{
  "hidden_size": 256,
  "head_dim": 128,
  "hidden_act": "swiglu",
  "norm_place": "pre",
  "rope_fraction": 1.0,
  "qk_norm": false,
  "bias": "none",
  "parallel_block": false,
  "init_std_o": 0.0,
  "beta1": 0.9,
  "max_seq_len": 512,
  "max_steps": 3832
}
MLP neurons of a small language model. Each row is named by its layer, matrix (gate and up: input weights) and neuron, and shows model dimensions 128-255. Each number is 200 + 30 x the weight over its row's rms, rounded and kept within 0 to 999. A neuron's up and down rows have the sign that makes its largest values positive.
After each neuron's rows, "fires after" lists the tokens most often just before its 100 highest values on Wikipedia text that the model never trained on. A number after a token or word is its count.

L10.gate234,261,181,248,167,197,216,202,165,181,190,238,162,174,209,160,184,164,228,215,220,173,188,203,221,205,207,195,225,218,258,190,196,224,268,231,220,185,167,226,202,172,148,223,145,200,144,177,235,210,212,215,218,209,187,191,228,215,204,256,210,115,229,229,223,203,165,206,218,207,227,149,201,143,193,228,194,176,207,276,147,241,229,151,190,163,210,245,211,182,165,215,200,161,181,193,149,200,141,152,178,175,149,170,237,214,243,183,194,160,198,217,200,193,250,241,224,156,240,206,168,198,176,251,207,166,223,239,173
L10.up234,205,264,202,217,188,210,120,214,204,226,193,210,173,192,225,196,198,247,275,168,206,163,200,155,230,243,210,210,175,199,255,222,187,204,210,188,182,168,222,157,187,204,190,220,155,173,216,237,186,158,224,185,219,216,172,174,198,177,247,160,161,173,203,208,180,233,176,213,221,181,136,174,133,218,250,235,182,196,136,191,191,222,214,215,154,241,173,238,215,193,188,190,167,213,185,175,228,144,208,205,223,207,153,238,238,203,178,247,211,179,243,191,280,201,200,191,180,201,205,247,238,174,218,164,231,218,204,180
fires after: "," 37, " there" 11, " It" 5

L2.gate124,222,178,143,235,234,201,188,203,178,159,169,196,194,239,176,232,189,186,206,185,149,281,165,258,184,202,192,192,234,237,157,238,244,229,207,161,208,197,209,149,191,265,202,190,209,212,192,233,241,185,173,210,170,193,240,159,230,272,201,167,204,237,126,169,197,225,215,205,159,195,235,195,133,187,219,232,203,168,176,188,142,231,199,191,166,199,149,228,168,240,201,199,157,185,211,181,188,243,207,166,192,208,220,251,147,147,209,216,225,223,189,194,201,208,149,140,144,230,164,233,189,161,257,217,149,245,227,150
L2.up124,214,186,218,178,171,181,197,220,182,162,196,216,234,184,165,245,225,155,223,203,167,276,168,180,188,246,194,156,193,210,147,171,217,222,204,193,191,215,240,167,235,225,241,231,205,220,263,227,185,184,168,238,147,192,204,164,225,203,212,256,179,245,192,136,178,162,206,221,121,198,201,158,200,225,183,226,208,152,258,181,226,230,227,158,171,226,189,162,192,223,191,230,215,206,159,171,182,245,245,170,206,186,211,143,141,189,189,203,229,197,218,210,184,220,224,123,120,293,239,248,182,189,232,206,172,219,182,195
fires after: "9" 68, "2" 16

L8.gate44,240,207,169,179,241,220,160,209,164,137,212,192,256,186,145,188,232,203,232,214,162,218,172,235,227,214,170,184,180,231,206,262,219,237,181,241,228,210,263,171,135,153,231,152,181,212,203,231,166,241,158,212,205,182,216,204,176,246,206,198,212,199,156,205,175,204,231,164,199,182,191,229,199,174,162,225,198,190,224,218,175,152,165,239,178,201,127,191,229,208,234,189,217,222,200,197,232,194,162,251,147,229,196,173,190,244,232,226,142,196,139,182,181,219,259,170,229,228,234,218,194,185,199,203,251,167,228,177
L8.up44,215,218,168,208,168,255,175,177,156,180,238,163,237,224,231,193,243,157,202,198,199,209,227,177,192,197,205,207,184,228,189,198,198,190,208,210,197,251,170,201,183,214,205,226,248,188,227,189,172,196,219,191,202,206,264,227,223,236,189,177,232,180,214,267,217,212,225,214,216,186,178,173,199,169,147,202,165,170,230,198,209,172,220,191,210,210,192,215,174,147,192,265,229,240,143,170,217,185,176,159,190,188,219,209,226,196,300,217,206,189,201,275,187,174,160,202,167,220,231,186,191,190,199,193,224,198,216,178
fires after: "9" 17, "5" 10, "6" 9, "7" 7, "Early" 7

L8.gate0,208,200,187,201,221,155,175,195,213,153,188,156,191,220,170,234,173,156,230,187,242,215,166,187,202,199,201,183,207,214,191,195,229,217,215,208,217,183,238,210,177,217,260,189,213,197,170,227,192,171,152,187,197,200,232,194,151,223,144,185,203,262,194,205,185,152,199,206,184,139,161,186,247,273,220,169,145,215,182,115,186,198,182,177,134,251,171,253,286,184,153,253,241,271,226,218,219,191,248,193,188,235,207,149,174,239,234,193,173,172,186,197,189,189,190,196,197,206,186,198,200,199,176,231,228,174,223,161
L8.up0,173,135,205,245,190,182,177,192,233,186,157,185,229,157,265,223,198,202,207,249,204,204,185,229,225,204,194,192,196,183,170,234,220,229,166,167,200,245,218,180,186,190,215,167,215,203,211,225,198,229,173,172,223,196,227,187,195,241,169,185,208,204,184,163,230,193,218,197,201,204,191,176,164,196,201,179,223,155,185,149,261,171,183,222,176,278,170,229,229,201,184,206,248,185,245,196,175,149,221,182,162,242,255,163,175,239,257,176,155,153,212,186,236,153,245,178,190,220,222,204,204,190,241,134,239,212,236,210
fires after: " He" 16, ")" 15, " he" 11, " and" 7, "ham" 4

L7.gate305,174,139,232,182,186,183,208,193,201,172,232,220,181,253,175,260,255,178,168,151,181,204,181,166,210,201,182,162,265,197,209,195,221,146,153,231,182,258,247,231,169,164,184,257,182,231,223,213,192,180,155,203,263,190,201,187,190,241,212,194,223,199,215,178,212,170,170,207,260,198,154,248,182,175,209,219,216,231,218,189,136,130,133,193,207,132,201,147,186,227,142,246,227,228,144,234,184,240,246,167,263,199,231,207,204,204,191,227,156,202,201,191,201,197,212,196,221,203,224,228,215,192,246,179,231,194,184,230
L7.up305,184,182,203,223,210,166,195,192,210,234,202,169,190,233,240,262,203,171,174,231,205,206,277,202,192,198,208,223,128,180,150,196,220,220,206,175,211,181,184,273,241,183,129,255,208,182,237,216,188,217,207,187,187,223,167,189,188,167,249,194,199,169,215,156,198,192,205,155,215,196,205,166,189,209,219,204,156,197,200,244,185,201,187,206,163,258,270,262,228,157,162,185,191,114,173,165,222,176,192,160,212,199,184,216,242,222,220,205,230,167,224,154,158,188,202,233,207,247,195,188,208,202,261,223,226,227,180,230
fires after: " V" 24, "0" 14, "V" 9, "3" 5, " S" 4

L10.gate197,153,203,222,191,232,170,219,226,171,184,161,236,159,186,150,170,215,151,242,238,187,201,213,209,177,249,220,225,178,204,182,180,185,175,160,214,201,207,227,216,270,167,183,174,216,192,208,201,205,190,202,197,174,200,183,226,190,173,226,182,162,192,216,205,210,199,201,227,271,213,123,192,152,199,217,231,187,222,194,162,174,242,204,148,185,160,185,211,170,210,222,204,211,176,202,130,151,219,178,196,200,208,187,228,183,247,183,203,203,145,188,224,237,223,188,208,197,194,248,200,253,218,230,203,230,245,236,192
L10.up197,136,254,163,134,216,237,179,214,218,191,216,196,223,237,189,171,183,125,177,218,209,207,193,180,161,194,168,207,220,184,192,213,173,181,206,219,169,230,184,186,171,199,222,182,161,184,164,199,193,163,205,223,207,250,220,201,217,232,217,203,134,214,150,142,169,167,214,251,215,223,245,175,253,200,170,241,227,240,176,178,176,234,226,209,161,140,213,181,197,171,196,208,204,211,223,227,164,222,153,193,206,221,187,234,191,191,210,164,191,245,175,238,182,244,193,240,180,156,164,177,206,209,196,237,161,200,224,204
fires after: " and" 24, "," 20, " as" 9

L8.gate126,214,178,164,168,199,190,217,169,242,140,201,199,148,141,222,222,196,225,197,186,195,176,207,174,170,196,110,232,157,253,211,161,156,277,198,183,170,202,195,182,183,176,188,213,211,210,201,224,203,169,246,224,194,252,216,238,183,220,227,180,221,183,216,224,195,210,212,155,151,252,224,177,233,192,244,204,165,192,252,183,183,239,199,150,198,166,153,192,189,149,226,192,208,224,204,226,191,171,201,208,204,202,198,203,194,203,168,195,208,196,207,239,192,180,182,248,199,253,209,227,196,189,235,226,194,195,195,191
L8.up126,173,151,194,198,249,217,231,185,213,173,163,191,194,149,221,160,181,241,264,218,161,136,204,210,243,157,212,227,212,204,148,163,253,254,235,188,181,206,198,202,191,149,175,194,151,154,203,146,188,204,189,157,154,226,207,214,162,184,203,225,209,192,199,221,223,203,223,184,165,208,216,173,205,217,238,212,177,234,178,194,167,198,285,193,240,194,189,191,241,187,257,139,220,171,203,205,221,125,188,214,180,225,230,233,187,214,167,153,201,172,230,233,218,232,185,252,176,224,153,246,208,164,223,232,222,191,238,224
fires after: "," 26, " United" 12, " in" 11, " Ken" 7, ":" 5, " Sy" 4

L3.gate273,209,182,153,185,215,233,231,254,193,221,154,255,213,205,171,211,208,137,188,163,248,235,163,174,247,177,223,167,164,229,233,194,208,222,214,256,198,209,171,157,181,178,176,211,178,212,252,231,200,270,203,215,158,201,178,153,140,165,188,199,221,204,178,237,201,261,170,176,204,204,209,194,195,228,183,204,176,211,152,222,145,194,230,228,221,226,207,174,200,177,201,206,175,246,174,205,232,226,218,197,199,206,221,174,236,237,163,128,199,199,217,178,206,198,264,146,186,222,206,202,199,329,240,175,213,256,223,148
L3.up273,183,142,215,243,172,253,214,217,178,186,146,192,205,186,167,267,256,215,210,224,223,211,201,188,246,221,197,193,193,224,193,175,214,186,243,194,171,268,281,225,231,246,233,196,143,170,216,237,180,170,230,181,206,185,224,217,188,201,180,227,197,234,193,210,222,157,184,164,201,227,201,186,232,206,236,197,156,246,172,158,227,220,192,190,193,187,230,200,160,179,191,202,175,205,218,160,237,206,224,213,179,179,195,160,216,146,198,158,189,207,229,209,197,224,184,186,202,132,238,214,187,182,211,129,205,199,218,207
fires after: " University" 27, " M" 6, " J" 5, "R" 4, " R" 4, " C" 4

L6.gate226,198,213,167,233,217,194,152,210,180,257,189,219,179,240,209,215,155,144,222,181,201,161,235,234,210,205,161,192,176,212,163,219,182,224,245,224,272,188,165,245,164,204,244,199,137,241,221,182,226,206,176,219,160,174,194,102,180,274,233,191,178,192,155,195,199,194,226,190,201,188,189,177,219,242,199,199,169,210,174,235,207,225,234,222,199,190,193,165,206,170,175,215,175,244,169,228,199,236,215,143,216,154,223,274,186,164,241,128,254,205,233,231,219,229,177,215,245,195,248,255,219,189,212,175,140,236,246,194
L6.up226,191,265,244,165,212,187,194,187,152,204,187,204,171,194,215,264,236,216,200,227,167,182,189,228,183,199,168,186,151,161,194,163,156,218,201,240,214,217,201,159,192,186,204,143,137,186,172,198,212,171,166,254,178,159,214,169,175,163,254,171,189,205,199,208,188,219,189,195,147,211,253,239,185,253,224,189,209,188,189,268,224,229,154,256,214,195,225,166,199,183,158,254,194,233,194,239,188,202,220,270,138,175,215,221,205,212,182,211,166,233,179,211,223,188,232,210,234,122,229,220,179,202,221,211,172,198,189,219
fires after: " R" 26, " L" 9, " l" 9, " Z" 7, " r" 5, " j" 5

L6.gate277,220,254,236,190,164,219,219,238,203,175,194,193,229,175,224,167,222,168,197,204,213,166,197,192,220,201,187,235,232,213,194,162,195,262,172,177,211,221,195,191,208,200,232,176,197,186,261,225,145,182,225,178,227,213,193,193,225,131,184,232,164,209,217,204,210,166,191,251,217,213,164,227,140,172,219,243,211,171,212,222,179,191,211,152,241,241,142,242,159,220,231,218,183,248,194,136,192,194,225,172,166,182,223,216,234,201,206,225,247,186,148,186,252,183,251,212,147,210,195,228,120,170,292,171,210,175,245,203
L6.up277,193,194,225,280,225,242,176,202,241,146,152,215,198,184,232,246,223,204,197,192,243,175,232,191,256,196,175,188,209,200,215,218,222,223,198,167,173,174,201,201,201,217,236,223,181,193,188,175,153,195,201,178,191,193,223,195,217,199,251,190,186,213,209,207,204,223,225,173,203,98,153,233,218,161,235,230,205,232,220,173,211,196,203,207,154,226,182,232,198,151,242,206,171,228,190,170,241,177,179,222,205,230,177,182,213,230,153,205,213,172,177,223,234,173,214,196,148,205,242,195,168,172,225,161,164,257,221,247
fires after: "," 51

L7.gate319,165,209,219,186,221,189,188,240,200,197,212,204,193,200,202,250,198,198,188,204,215,179,188,240,194,198,228,164,157,179,222,203,178,187,191,230,202,202,205,203,202,221,199,187,211,203,211,208,196,200,161,205,210,155,211,246,160,229,144,174,230,178,141,218,166,180,174,253,190,193,248,197,197,214,251,174,206,170,166,174,192,166,192,197,144,203,147,214,261,146,266,205,196,185,225,204,164,189,210,173,217,198,181,217,182,194,186,197,234,236,174,193,182,266,207,212,212,189,181,232,188,169,167,247,182,248,144,149
L7.up319,165,226,150,188,164,137,196,226,182,185,203,194,231,154,216,237,216,156,153,224,158,211,225,267,230,188,141,191,165,140,228,202,168,219,214,192,209,203,166,239,225,193,199,215,218,173,147,202,237,175,231,236,235,132,226,171,215,218,168,193,222,165,163,175,200,181,229,192,157,218,221,216,165,201,213,204,171,212,214,162,269,247,233,205,207,214,199,204,259,184,220,212,274,178,178,149,217,193,198,169,220,213,204,239,198,233,197,214,209,207,237,164,180,230,193,234,161,196,156,268,181,203,218,183,205,177,210,207
fires after: "0" 71, " \"" 10

L3.gate147,174,162,199,180,222,193,185,184,113,228,223,213,217,195,229,231,266,229,220,200,184,195,146,212,160,261,158,208,191,232,249,225,221,220,232,214,214,193,207,229,161,209,193,202,209,210,186,194,193,205,167,201,156,180,167,193,124,225,205,250,236,236,157,213,160,179,273,223,202,212,233,154,189,200,212,156,215,232,180,183,197,190,196,215,212,214,188,173,192,240,208,199,246,193,156,214,259,181,145,191,215,222,138,226,154,208,200,163,201,209,200,178,180,250,171,157,226,199,165,186,193,198,216,258,234,275,188,242
L3.up147,232,205,204,153,195,201,219,222,196,255,192,207,172,195,215,188,224,217,221,183,208,232,216,203,133,220,161,205,214,213,215,187,245,201,225,184,190,216,159,212,210,264,213,184,188,190,191,246,198,196,191,212,173,235,179,162,201,198,212,245,272,260,124,198,205,157,242,183,168,203,250,214,210,149,169,145,221,196,169,203,197,128,264,220,228,195,208,182,231,192,133,174,219,240,189,189,204,219,167,183,185,173,175,203,184,168,249,185,242,216,211,189,157,201,170,206,155,237,183,162,203,246,241,224,247,209,197,191
fires after: " h" 22, " w" 12, " H" 9, " m" 9, " W" 5